python train.py --n_layer=26 --d_model=192 --n_head=6 --n_kv_head=6 --head_dim=32 --d_mlp=512 --vocab_size=537 --activation="swiglu" --norm="rmsnorm" --norm_place="pre" --norm_eps=1e-05 --positions="rope" --rope_base=10000.0 --rope_fraction=1.0 --qk_norm=false --attn_scale=0.177 --bias="qkv" --tie_embeddings=false --parallel_block=false --init="normal" --init_std_qkv=0.0472 --init_std_o=0.0472 --init_std_up=0.0472 --init_std_down=0.0 --optimizer="muon" --lr=0.0113 --lr_mult_o=2.0 --beta1=0.95 --lr_head=0.00694 --grad_clip=0.5 --warmup_steps=200 --schedule="wsd" --decay_fraction=0.86 --decay_shape="linear" --final_lr_fraction=0.05 --batch_tokens=32768 --seq_len=512 --doc_mask=false --train_tokens=223800000 --steps=6830 --dataset="wikipedia_en"
MLP neurons of a small language model. Each row is named by its layer, matrix (gate and up: input weights) and neuron, and shows model dimensions 48-111. Each number is 50 + 10 x the weight over its row's rms, rounded and kept within 0 to 99. A neuron's up and down rows have the sign that makes its largest values positive.
A block is one neuron, or neurons of one layer that tend to fire together. Before each block is what it responds to, as a language model described it from the Wikipedia text at the highest values.

Responds to: Mid-word t/c fragments
L5.gate326:47 54 45 36 56 55 59 64 39 65 53 48 67 56 64 46 49 39 40 50 44 41 36 38 44 49 47 38 54 65 34 50 61 46 52 40 55 60 61 61 38 52 53 38 72 62 52 43 47 67 51 69 44 53 50 42 52 18 48 58 53 49 47 49
L5.up326:48 62 54 60 37 52 67 58 40 70 34 58 32 69 61 45 54 59 50 58 57 54 51 41 47 52 31 38 59 39 43 48 43 33 52 59 56 68 53 53 57 50 56 57 70 44 33 49 45 52 44 39 55 52 46 47 50 56 37 63 69 38 37 43

Responds to: Word-completing suffix pieces
L23.gate286:42 39 61 36 53 53 38 51 47 56 67 50 47 63 49 48 54 21 47 53 49 55 45 59 51 53 35 44 65 49 49 41 48 22 47 52 48 54 42 53 61 45 46 49 51 44 73 64 53 57 59 53 52 54 44 67 51 44 38 52 61 42 37 51
L23.up286:29 45 51 32 52 64 48 60 77 42 48 39 42 46 45 44 43 54 50 43 60 41 56 51 52 50 37 30 70 55 43 62 41 36 59 54 48 39 48 61 47 43 27 44 50 47 67 65 49 48 58 41 51 55 40 51 46 54 45 42 45 58 52 50
L23.gate313:41 63 42 66 44 63 37 44 64 49 38 59 52 44 53 46 57 34 64 30 51 51 46 57 50 49 34 23 54 46 50 38 41 35 37 42 51 50 60 27 57 40 43 58 57 60 42 44 46 45 42 48 62 54 39 54 49 51 64 59 51 45 56 50
L23.up313:43 66 57 44 57 42 41 52 53 48 52 42 49 45 48 45 46 60 53 43 46 58 63 54 22 69 43 53 36 34 37 56 42 46 47 55 33 50 58 45 44 43 55 64 46 48 51 31 54 31 58 38 36 45 40 57 47 63 56 26 43 51 33 52
L23.gate359:46 41 37 58 43 32 66 45 73 49 56 56 57 44 54 54 50 66 61 54 48 50 46 53 50 53 42 31 41 46 42 60 53 58 45 49 60 52 58 50 46 46 62 52 63 45 50 38 64 62 45 43 51 59 44 35 54 67 52 45 70 42 62 46
L23.up359:60 39 44 40 59 37 50 60 68 60 43 53 61 56 60 45 51 36 47 41 48 48 40 59 56 56 57 30 49 40 55 71 46 50 46 53 69 38 45 52 36 58 61 62 69 51 55 54 65 46 62 33 51 65 59 36 58 56 29 29 74 40 52 48
L23.gate416:57 65 41 44 56 49 57 59 56 60 45 45 52 51 68 53 37 68 59 45 51 45 48 66 57 75 45 33 45 33 30 43 44 45 47 37 40 48 52 65 57 49 49 53 50 36 62 69 60 61 47 39 57 51 24 57 57 46 74 61 57 50 56 27
L23.up416:62 54 46 58 30 62 50 65 58 70 45 60 58 62 46 54 33 60 51 55 44 45 64 56 50 42 45 39 46 51 42 38 41 27 52 59 52 45 40 64 33 54 52 42 45 49 56 49 39 46 59 50 54 46 46 55 75 48 49 54 53 66 42 42

Responds to: Article-start marker and word fragments
L5.gate172:56 37 49 34 39 59 26 45 65 55 42 37 38 37 46 42 44 38 48 50 57 28 47 56 59 50 38 49 43 46 56 63 43 52 54 46 39 51 49 46 63 53 48 54 60 61 49 41 46 58 46 54 56 51 42 35 66 38 49 55 53 59 50 65
L5.up172:52 41 49 58 53 55 38 43 42 50 48 57 57 50 60 55 44 47 37 51 44 48 36 60 56 51 41 49 50 54 57 58 55 51 47 49 64 76 29 36 65 47 39 39 43 53 39 58 74 53 40 52 41 38 56 50 54 50 57 54 46 48 45 57

Responds to: Word-piece before "v"
L23.gate24:64 62 52 33 37 52 37 50 43 45 28 57 40 65 60 45 63 55 62 37 64 43 61 64 57 44 61 53 52 37 62 58 55 45 52 48 34 32 56 37 65 38 44 41 38 48 34 32 33 42 38 58 39 44 50 38 62 51 59 46 54 42 49 40
L23.up24:62 51 55 25 37 49 53 39 45 64 46 52 54 46 47 61 45 51 42 52 62 46 45 52 61 37 71 63 56 32 58 47 62 53 63 54 55 42 56 44 49 48 31 44 55 62 42 62 45 43 44 46 46 57 38 48 55 49 82 51 50 55 58 65
L23.gate57:63 61 66 30 38 34 48 47 55 58 32 42 53 36 51 49 61 43 52 57 61 62 55 75 58 54 46 57 42 49 42 43 48 50 53 51 74 44 56 40 59 43 63 51 67 57 49 43 37 55 55 47 57 70 41 45 60 48 69 65 53 56 65 54
L23.up57:51 51 54 42 46 54 49 41 54 56 36 48 48 31 62 61 45 49 47 55 46 58 44 44 53 49 40 50 57 50 54 40 65 38 47 59 60 48 49 40 54 57 48 56 68 39 69 41 23 49 55 73 30 61 68 37 47 40 49 49 44 57 42 52
L23.gate73:48 62 50 41 64 35 59 53 48 54 53 49 78 65 67 53 61 53 47 35 57 57 62 59 46 57 45 44 52 50 29 62 42 59 47 63 54 47 50 42 48 48 50 54 47 52 46 50 42 61 54 66 64 51 54 40 80 41 63 34 62 69 42 56
L23.up73:62 60 37 41 54 47 73 48 47 66 51 59 53 34 49 66 44 42 48 49 52 40 65 55 59 57 33 40 43 54 44 51 56 53 68 61 52 46 40 61 49 43 62 58 52 66 31 39 59 47 28 48 63 53 43 60 45 44 47 54 59 56 47 51
L23.gate492:43 43 51 37 51 55 61 31 44 68 47 40 40 48 60 44 60 53 46 51 55 53 55 65 40 34 59 57 45 32 62 56 48 49 56 46 46 52 33 62 54 56 42 28 60 50 38 38 53 43 31 45 36 74 41 51 45 46 48 53 48 66 62 68
L23.up492:70 46 53 46 54 47 40 54 48 56 42 56 51 38 49 54 48 73 45 50 72 64 45 51 54 47 44 47 49 40 48 57 45 41 57 50 42 47 42 51 56 53 44 38 40 54 55 48 40 38 28 32 51 50 37 39 56 46 48 57 40 48 41 38

Responds to: Mid-word "ob" fragments
L5.gate24:53 55 51 35 56 58 50 72 40 57 58 55 48 54 46 48 55 35 64 66 45 27 56 43 52 50 57 54 64 60 65 43 58 22 60 53 44 35 35 57 55 54 54 52 65 49 49 62 42 61 46 47 61 58 49 58 56 60 50 56 58 54 44 76
L5.up24:55 55 57 35 50 47 55 80 36 42 49 55 50 48 52 41 53 35 72 60 50 25 50 44 58 55 58 55 64 58 53 46 49 28 57 55 36 39 35 57 53 66 56 57 62 53 56 60 45 60 56 42 60 62 52 57 45 60 48 59 50 51 53 68

Responds to: Wikipedia section heading markers
L6.gate28:33 60 56 44 44 54 51 39 68 66 59 40 48 75 62 50 49 53 40 43 49 44 51 49 44 47 42 49 61 47 65 60 60 56 56 60 34 64 57 58 59 47 67 47 40 53 40 59 36 56 54 60 46 50 36 42 42 54 52 32 51 45 37 57
L6.up28:43 58 59 45 49 55 33 38 58 59 56 64 32 69 67 57 47 40 38 41 38 46 51 36 49 47 41 54 55 49 53 55 46 54 53 48 57 54 61 60 68 58 66 50 49 55 38 61 41 64 55 56 57 42 53 48 47 45 53 37 39 58 30 60
L6.gate151:51 49 64 56 50 50 45 56 42 64 40 72 41 37 53 40 47 51 56 49 55 31 52 38 23 56 56 43 54 32 66 70 51 59 46 57 60 34 44 50 62 36 58 56 37 59 56 59 50 50 56 42 60 43 44 56 63 52 41 40 55 33 53 54
L6.up151:51 51 70 38 46 48 40 58 47 48 55 50 54 30 62 52 28 36 59 53 36 69 51 62 60 55 39 38 80 50 48 56 38 46 51 49 40 50 58 45 46 32 43 39 32 50 42 58 44 64 42 77 45 41 28 54 31 53 53 46 43 53 53 36
L6.gate302:78 66 63 46 42 53 46 49 49 45 48 65 44 35 48 50 59 64 44 48 50 62 45 36 40 59 51 25 55 34 68 47 63 55 47 50 27 67 65 52 47 48 44 54 54 54 48 46 49 50 41 45 55 42 39 45 46 42 33 55 57 54 47 60
L6.up302:45 61 62 50 41 56 21 54 49 39 59 34 54 72 54 48 41 50 52 60 56 54 43 58 34 33 49 54 46 51 54 53 41 51 45 44 56 34 57 49 54 49 61 55 39 49 55 58 54 63 28 55 42 35 49 34 39 51 31 37 38 42 66 45
L6.gate348:48 51 39 67 22 52 56 70 66 44 57 64 37 65 52 35 31 38 49 28 55 55 42 50 58 45 36 44 58 57 54 42 53 66 39 65 70 55 33 61 50 63 68 58 61 43 42 54 49 53 57 58 46 37 57 44 54 47 50 35 45 41 36 44
L6.up348:49 43 48 39 63 42 35 47 51 54 50 50 33 63 52 48 58 43 51 47 67 69 45 70 56 59 54 37 49 40 57 38 39 58 43 52 56 58 62 62 61 46 66 45 48 57 53 72 22 58 60 64 42 57 41 52 33 57 60 47 35 54 38 54

Responds to: Mid-word g fragments
L5.gate430:40 46 50 39 51 46 40 42 50 61 54 49 50 41 56 44 57 44 57 52 50 57 53 42 43 66 48 50 47 71 47 57 44 40 51 40 36 37 59 54 34 46 57 42 53 59 39 44 58 59 42 62 53 49 40 53 53 45 43 49 64 63 55 45
L5.up430:62 36 30 44 52 65 41 58 41 59 61 55 38 72 44 47 45 51 47 53 61 54 66 45 46 63 49 42 53 44 51 34 50 47 52 31 39 62 70 50 51 49 64 51 50 60 41 61 63 69 44 56 52 65 39 55 65 54 51 58 76 66 46 52

Responds to: Word-final subword completions
L6.gate193:45 75 70 55 54 53 51 62 42 47 56 35 49 39 55 45 53 50 43 51 42 60 68 58 50 64 48 51 54 50 43 73 33 44 46 53 50 47 60 36 38 61 62 52 55 52 65 43 43 55 53 65 50 44 55 45 56 62 44 55 47 56 42 63
L6.up193:51 48 55 65 63 46 53 54 52 55 40 56 50 40 43 51 53 40 48 64 48 59 54 56 47 39 41 37 48 63 63 62 62 50 62 30 53 52 55 60 50 54 67 52 56 56 51 63 51 30 49 58 40 53 43 59 37 62 48 63 65 51 68 78
L6.gate341:45 58 47 51 65 49 66 46 43 50 57 45 57 25 52 41 56 48 29 36 52 45 38 61 41 54 72 45 51 27 41 65 51 51 56 67 70 42 25 49 45 50 37 47 42 58 57 33 46 47 50 42 46 56 51 44 47 66 56 29 45 51 46 61
L6.up341:50 58 64 49 48 53 58 67 37 40 42 43 46 34 38 62 37 49 32 31 47 51 52 52 41 58 39 46 51 37 65 78 62 60 63 52 48 29 36 36 59 45 55 39 34 56 50 65 55 51 56 59 44 44 56 45 53 71 59 23 44 45 38 75
L6.gate437:51 54 56 42 54 68 75 49 46 68 48 56 64 51 43 54 40 40 43 44 47 49 41 43 44 70 47 26 63 47 43 53 47 46 49 42 44 30 50 41 47 38 45 54 45 61 59 34 44 33 44 39 65 38 49 46 67 59 48 73 55 46 45 51
L6.up437:38 65 53 43 56 51 42 39 67 60 68 47 34 57 37 57 48 42 51 50 48 47 59 41 40 28 49 43 38 19 47 55 52 44 55 39 49 49 56 48 50 30 53 44 56 47 48 48 58 47 51 53 51 60 50 54 44 61 37 64 55 49 39 61
L6.gate487:51 59 54 51 36 45 45 44 44 54 39 47 55 47 61 56 49 45 53 61 29 67 65 60 38 49 58 52 67 54 40 49 52 46 45 37 51 41 40 70 42 26 58 42 59 64 42 42 45 44 56 64 49 53 26 44 55 52 39 50 35 29 53 59
L6.up487:55 45 69 59 58 52 52 56 45 53 39 53 43 58 43 69 33 50 34 55 50 46 54 50 40 36 58 34 37 40 59 51 49 62 45 49 59 51 42 48 37 32 22 51 51 40 55 38 40 47 27 42 44 44 37 48 36 56 54 42 40 16 49 61

Responds to: Section heading markers
L5.gate306:55 48 76 56 57 39 35 49 42 59 51 60 47 24 55 53 41 74 46 56 51 49 52 34 46 51 53 49 49 48 62 61 39 48 38 40 58 31 58 67 45 32 55 58 50 46 42 51 67 67 51 33 55 49 32 39 43 50 41 45 52 35 58 44
L5.up306:53 55 63 54 51 31 35 47 53 54 49 59 42 41 68 53 27 69 59 46 38 54 51 35 48 42 51 54 55 55 52 52 47 53 47 52 50 29 62 57 34 37 56 54 62 41 46 49 54 77 43 42 46 40 43 51 46 46 48 35 39 45 56 51

Responds to: Mid-word vowel fragments
L23.gate105:57 56 58 44 51 60 45 58 54 67 49 39 39 56 64 48 46 44 70 49 77 37 39 41 63 49 53 47 60 55 49 36 48 61 48 39 44 54 71 47 50 42 46 48 63 46 59 44 40 62 48 41 57 56 60 47 50 53 52 68 60 50 45 67
L23.up105:53 56 56 47 29 64 47 58 46 35 50 33 42 69 46 60 47 46 48 56 68 51 62 54 49 50 40 31 47 32 38 65 44 39 52 54 61 71 68 53 23 57 48 65 44 54 40 46 59 59 39 59 37 55 59 47 44 46 42 53 58 58 44 48
L23.gate165:30 44 56 28 53 48 41 63 44 78 68 30 43 40 65 53 55 45 39 27 43 60 39 54 47 55 44 37 55 49 54 42 68 65 47 71 43 56 46 50 56 59 50 52 51 29 59 54 32 60 56 49 43 38 50 55 66 38 43 46 67 57 62 58
L23.up165:55 40 41 33 32 48 41 44 45 45 74 44 40 66 52 51 40 44 46 39 34 64 45 56 53 60 59 50 60 59 75 58 46 52 41 43 36 42 53 40 43 53 50 44 67 48 51 55 31 54 67 67 61 51 51 61 52 49 60 58 44 52 51 67
L23.gate432:54 26 66 62 35 54 59 61 55 65 51 57 53 55 51 57 51 68 32 51 59 61 48 42 59 39 57 48 46 66 32 29 73 62 55 30 34 46 60 60 42 65 55 40 38 54 55 50 43 58 68 54 37 59 60 57 56 49 48 50 26 46 54 52
L23.up432:55 45 62 41 50 42 48 50 59 45 50 48 36 49 49 31 51 56 59 55 50 64 39 41 54 59 50 57 48 58 56 59 40 61 49 53 59 57 57 76 51 58 54 42 51 56 36 48 53 65 47 52 51 35 48 35 43 38 43 57 41 34 51 59
L23.gate506:46 35 68 47 46 55 55 45 48 52 60 52 54 45 59 59 49 34 59 43 53 61 44 46 37 52 65 48 52 41 45 29 26 51 60 52 39 40 67 64 54 54 42 62 74 58 43 60 47 28 45 42 40 51 42 54 45 52 51 60 68 48 39 51
L23.up506:66 44 49 52 64 49 64 46 43 59 50 63 60 66 56 51 49 41 56 52 64 52 59 37 42 65 55 63 56 40 55 63 51 67 50 41 51 64 62 48 39 55 67 81 48 54 47 32 41 38 63 59 64 37 39 44 62 54 61 69 49 50 64 54

Responds to: End-of-line punctuation
L23.gate58:46 38 52 64 42 57 61 55 57 49 49 63 44 58 51 49 61 67 46 31 37 51 41 74 50 32 41 52 65 51 37 43 44 46 53 24 54 47 45 61 44 57 29 56 44 41 56 50 48 46 40 45 44 58 44 50 32 55 57 55 47 46 66 55
L23.up58:39 48 63 57 33 33 52 39 59 81 55 64 60 52 43 45 38 54 57 77 61 68 43 53 56 46 44 39 53 40 37 48 64 64 45 43 53 40 50 42 52 53 61 51 29 54 55 46 60 52 40 49 56 60 56 35 61 63 49 43 54 37 63 46
L23.gate106:46 65 51 52 58 49 53 60 56 54 50 52 48 43 55 43 46 35 43 54 47 46 43 39 57 40 43 53 29 43 44 44 61 56 50 32 72 39 47 44 69 43 55 55 44 59 49 50 66 61 49 51 37 59 59 51 50 51 53 37 27 44 59 58
L23.up106:49 41 56 52 64 60 57 46 44 54 48 50 47 45 44 63 50 53 58 45 55 64 39 66 47 64 41 54 50 70 51 48 53 47 49 39 44 54 64 37 63 43 55 49 45 56 64 43 51 50 57 53 48 53 58 40 53 48 38 47 64 47 64 44
L23.gate435:57 50 54 29 46 45 53 54 43 37 61 56 33 47 44 40 58 47 48 69 48 40 64 47 36 51 39 51 49 33 50 51 59 40 39 44 53 44 38 56 52 45 52 47 51 41 31 66 50 47 38 62 61 66 54 49 45 41 54 46 59 41 58 58
L23.up435:38 42 66 47 43 53 57 60 52 60 57 52 47 45 37 45 49 53 53 38 46 47 57 51 50 52 51 49 58 50 35 42 50 70 30 39 59 36 25 39 55 47 63 58 39 38 50 53 58 52 42 41 54 32 44 51 62 36 52 45 55 43 40 35
L23.gate500:63 47 61 65 51 32 49 50 39 32 72 58 44 60 51 37 52 52 49 51 53 52 51 39 45 43 40 46 39 36 54 54 64 44 48 68 51 38 56 40 48 50 70 52 38 50 53 43 56 63 67 33 40 51 52 46 56 44 64 41 44 38 58 43
L23.up500:68 51 46 51 38 52 67 63 37 48 47 42 45 72 57 52 47 53 44 42 52 48 55 45 28 42 67 50 60 45 45 39 53 29 49 52 54 31 56 47 57 53 46 65 48 57 47 69 47 54 39 56 41 38 55 40 36 52 67 66 55 47 57 51

Responds to: Word-completing subword pieces
L6.gate18:52 52 42 53 47 55 49 56 58 46 51 32 54 38 64 58 58 35 42 57 55 45 57 46 56 60 41 49 63 26 47 45 47 49 47 36 52 29 36 54 56 50 50 38 37 56 41 59 40 65 46 54 69 45 68 61 51 51 72 56 62 52 43 50
L6.up18:60 43 50 48 56 51 34 52 60 41 43 52 43 52 68 42 44 43 24 74 41 39 77 48 60 48 61 66 62 68 60 48 48 42 63 59 52 64 55 34 55 56 53 33 44 53 58 36 40 50 39 49 50 59 45 67 74 47 44 55 59 55 45 63
L6.gate205:66 40 43 53 15 51 51 60 53 67 57 56 52 52 57 47 48 48 56 35 52 51 44 53 66 56 51 50 31 48 48 50 66 51 64 64 50 45 42 57 66 41 48 53 48 44 46 60 49 43 56 47 36 58 39 50 68 40 54 43 65 64 50 61
L6.up205:65 46 35 50 38 47 48 41 47 48 52 39 55 50 59 42 46 60 55 42 64 33 41 40 42 56 44 48 35 49 39 52 51 55 54 52 40 46 41 62 66 56 70 57 42 34 53 65 45 56 47 49 54 50 51 57 58 50 55 33 45 54 54 48
L6.gate297:35 44 69 44 59 54 57 43 46 55 52 54 35 55 57 51 47 52 34 51 54 50 48 52 45 63 49 35 41 26 56 49 47 45 71 37 43 48 33 42 67 44 32 48 51 51 52 58 31 43 42 51 59 58 40 45 36 50 58 61 52 55 43 50
L6.up297:50 55 55 52 63 39 65 55 37 43 49 51 44 53 49 52 34 53 28 48 53 55 67 30 56 61 59 51 44 29 57 56 40 32 65 59 38 37 53 53 50 27 55 46 59 54 54 67 52 51 48 50 61 59 27 32 48 54 52 51 56 48 37 56
L6.gate316:51 49 54 71 49 44 49 59 52 34 66 42 44 44 25 50 38 47 29 60 41 40 61 56 40 45 43 63 40 58 63 59 64 43 48 49 44 54 35 56 45 47 47 42 64 54 45 52 51 40 64 34 35 44 31 44 51 44 53 51 53 41 41 44
L6.up316:34 37 41 50 52 52 51 56 54 50 63 42 38 57 41 59 39 39 52 53 49 40 44 41 52 73 65 60 64 48 73 54 53 47 65 65 39 45 63 62 54 22 43 29 56 48 53 79 36 54 44 46 47 54 50 42 59 54 63 37 36 38 48 53

Responds to: Word-piece starting with g
L23.gate44:62 54 41 53 51 49 52 43 57 58 51 43 50 54 44 60 52 52 56 52 52 39 56 49 62 42 53 43 75 60 73 46 67 64 44 58 65 55 55 57 37 65 38 41 70 69 44 52 50 38 55 47 58 39 59 49 59 48 60 56 76 53 45 63
L23.up44:45 53 44 41 53 57 65 65 53 60 60 46 53 48 47 53 46 39 63 26 48 55 56 45 53 52 38 52 54 66 42 49 58 51 67 55 59 47 66 48 28 48 65 42 52 37 57 43 60 63 71 36 55 58 43 52 30 47 52 53 41 42 57 53
L23.gate399:37 47 40 73 49 38 47 62 44 36 55 44 40 46 54 49 50 43 41 45 39 64 45 51 57 48 50 34 40 44 27 56 44 47 49 44 49 44 68 70 54 47 53 67 42 66 53 54 37 62 51 41 52 61 42 55 61 43 60 52 67 40 65 58
L23.up399:41 24 59 73 58 55 57 43 44 45 56 47 43 52 62 43 56 58 65 52 53 52 51 34 59 51 34 49 52 64 48 52 60 56 65 52 53 56 57 65 49 68 46 38 65 65 61 48 34 35 41 61 51 55 52 62 50 51 52 46 60 36 38 59
L23.gate411:45 36 52 29 33 56 57 62 40 53 54 51 49 53 45 37 58 47 52 51 56 40 44 55 59 38 48 45 48 62 49 52 45 53 46 54 36 54 64 55 50 41 67 39 60 67 45 32 66 51 38 63 62 53 55 51 54 58 61 62 59 38 55 67
L23.up411:57 64 41 57 46 44 32 37 51 63 60 40 44 41 47 60 58 56 36 59 62 55 48 38 64 57 43 63 49 51 50 43 52 50 50 47 53 60 51 70 52 56 53 51 59 57 33 46 64 55 66 62 53 44 55 65 55 55 58 34 48 60 49 71
L23.gate509:44 34 40 41 45 49 55 44 27 38 47 50 45 69 55 57 49 61 44 48 53 47 39 56 55 46 41 63 62 53 71 53 73 35 33 43 56 42 67 59 50 41 76 48 63 45 34 40 58 55 49 67 58 59 44 51 64 56 49 48 49 48 59 42
L23.up509:42 51 31 39 48 64 36 64 57 62 60 47 56 51 39 59 46 56 67 63 49 53 64 48 48 57 40 29 57 52 44 37 56 36 44 63 60 45 59 55 42 53 48 56 59 35 51 61 51 45 31 47 46 41 45 47 67 49 60 52 55 44 40 64

Responds to: Article-start title marker
L6.gate128:64 31 70 39 43 41 45 21 58 44 47 51 52 33 45 60 46 43 43 56 45 65 63 46 46 55 41 50 72 59 53 41 51 32 39 27 59 41 51 49 52 49 53 58 49 56 66 44 75 51 44 70 52 64 58 34 57 49 45 44 66 68 58 67
L6.up128:66 42 42 49 55 34 63 44 53 44 52 57 58 44 53 52 53 60 46 33 55 38 63 57 48 55 40 54 53 56 60 52 46 46 50 26 59 46 52 46 60 45 34 58 40 53 63 34 62 62 37 57 56 38 62 27 67 40 65 46 50 46 51 56
L6.gate149:45 57 48 58 38 48 60 55 39 39 39 65 63 43 43 49 44 38 50 60 71 58 60 58 35 58 31 53 42 53 48 53 49 55 50 41 53 49 55 51 57 34 48 50 56 57 44 50 61 61 67 60 56 52 47 45 46 58 50 39 42 51 72 50
L6.up149:45 42 43 55 36 69 36 48 61 52 41 64 33 34 39 48 51 62 45 64 50 50 49 47 52 43 39 45 47 35 51 52 65 51 54 50 64 75 53 38 55 38 59 55 42 57 47 59 45 41 39 67 49 57 59 57 65 64 56 70 39 51 40 61
L6.gate231:56 32 56 35 42 50 35 40 58 63 56 38 44 41 45 46 56 50 43 57 49 51 45 42 47 39 49 48 60 47 61 62 58 33 53 38 30 63 40 47 53 29 37 39 53 55 40 40 45 65 51 56 31 53 46 37 72 36 56 52 51 43 58 54
L6.up231:42 58 46 42 48 44 48 38 39 51 35 60 43 40 36 47 59 39 32 43 52 47 53 60 46 57 25 48 48 35 44 30 51 54 25 44 64 47 42 50 31 47 61 42 50 68 44 55 50 67 36 47 40 50 62 31 43 41 42 45 59 59 36 59
L6.gate434:52 61 49 45 55 51 54 44 58 42 31 46 51 42 52 51 35 48 45 47 71 53 40 53 58 62 41 57 68 69 68 39 55 45 53 30 58 47 51 49 52 50 58 49 48 63 39 31 49 56 60 54 42 52 53 48 57 54 50 68 55 51 60 43
L6.up434:25 70 45 47 60 53 58 52 50 37 36 47 46 43 62 37 45 41 40 56 73 56 45 59 48 58 45 44 67 68 50 42 54 28 36 48 53 48 38 48 44 59 50 40 50 68 47 51 47 57 64 47 38 52 37 53 47 68 25 50 56 48 64 43

Responds to: Mid-word subword fragments
L6.gate136:61 29 42 31 49 64 40 33 29 51 62 41 39 69 53 43 44 55 46 70 51 40 47 49 45 51 42 67 47 58 41 33 45 62 55 53 42 57 61 45 51 39 50 65 56 33 49 51 61 50 40 45 20 55 24 44 47 63 58 57 47 45 50 58
L6.up136:58 44 32 35 46 60 52 43 37 59 56 54 53 55 57 51 46 42 60 72 49 32 66 62 50 52 47 51 58 61 56 45 38 55 74 47 70 48 65 51 72 67 63 48 59 55 61 51 61 50 39 49 59 49 50 57 53 66 35 37 39 54 53 46
L6.gate229:58 32 50 50 49 49 53 53 46 53 51 49 42 52 34 64 39 48 32 28 62 62 71 42 21 51 43 40 47 55 46 50 55 41 49 52 64 63 39 39 45 66 47 46 66 62 38 30 66 29 48 43 63 52 54 72 57 55 59 53 48 64 60 44
L6.up229:41 39 43 54 56 48 52 42 40 39 54 52 46 47 38 48 57 54 43 25 53 56 71 46 42 47 51 38 40 61 39 30 57 56 61 36 73 43 55 66 42 68 53 57 48 54 44 13 65 27 63 37 40 58 75 58 60 49 75 40 50 56 47 39
L6.gate298:51 62 49 48 52 60 60 47 25 36 60 52 46 70 44 54 55 40 55 39 46 49 37 48 43 34 56 47 49 60 62 39 59 48 60 43 54 57 45 52 44 47 56 58 48 56 33 46 51 38 48 49 49 64 50 57 48 54 39 42 55 55 48 43
L6.up298:43 56 46 47 60 41 52 40 35 51 59 31 54 51 53 47 37 39 56 53 63 34 57 50 42 38 66 34 54 62 45 59 47 54 45 42 45 70 49 50 48 64 63 49 56 60 41 48 41 41 40 52 52 62 55 61 39 61 44 33 57 49 46 40
L6.gate373:49 51 57 53 58 57 50 38 45 62 49 41 67 48 35 43 43 69 45 54 39 65 58 57 51 47 66 51 49 41 51 52 46 49 60 60 55 43 41 75 51 30 55 54 47 47 55 56 51 52 61 29 59 59 46 73 40 53 54 55 58 36 45 53
L6.up373:47 47 49 45 52 69 59 56 52 60 29 53 62 35 52 38 25 47 30 49 43 50 66 54 39 62 56 68 36 34 46 41 65 63 49 67 39 35 59 53 56 37 50 42 44 56 41 75 63 57 61 43 49 63 48 75 32 63 44 37 63 52 38 50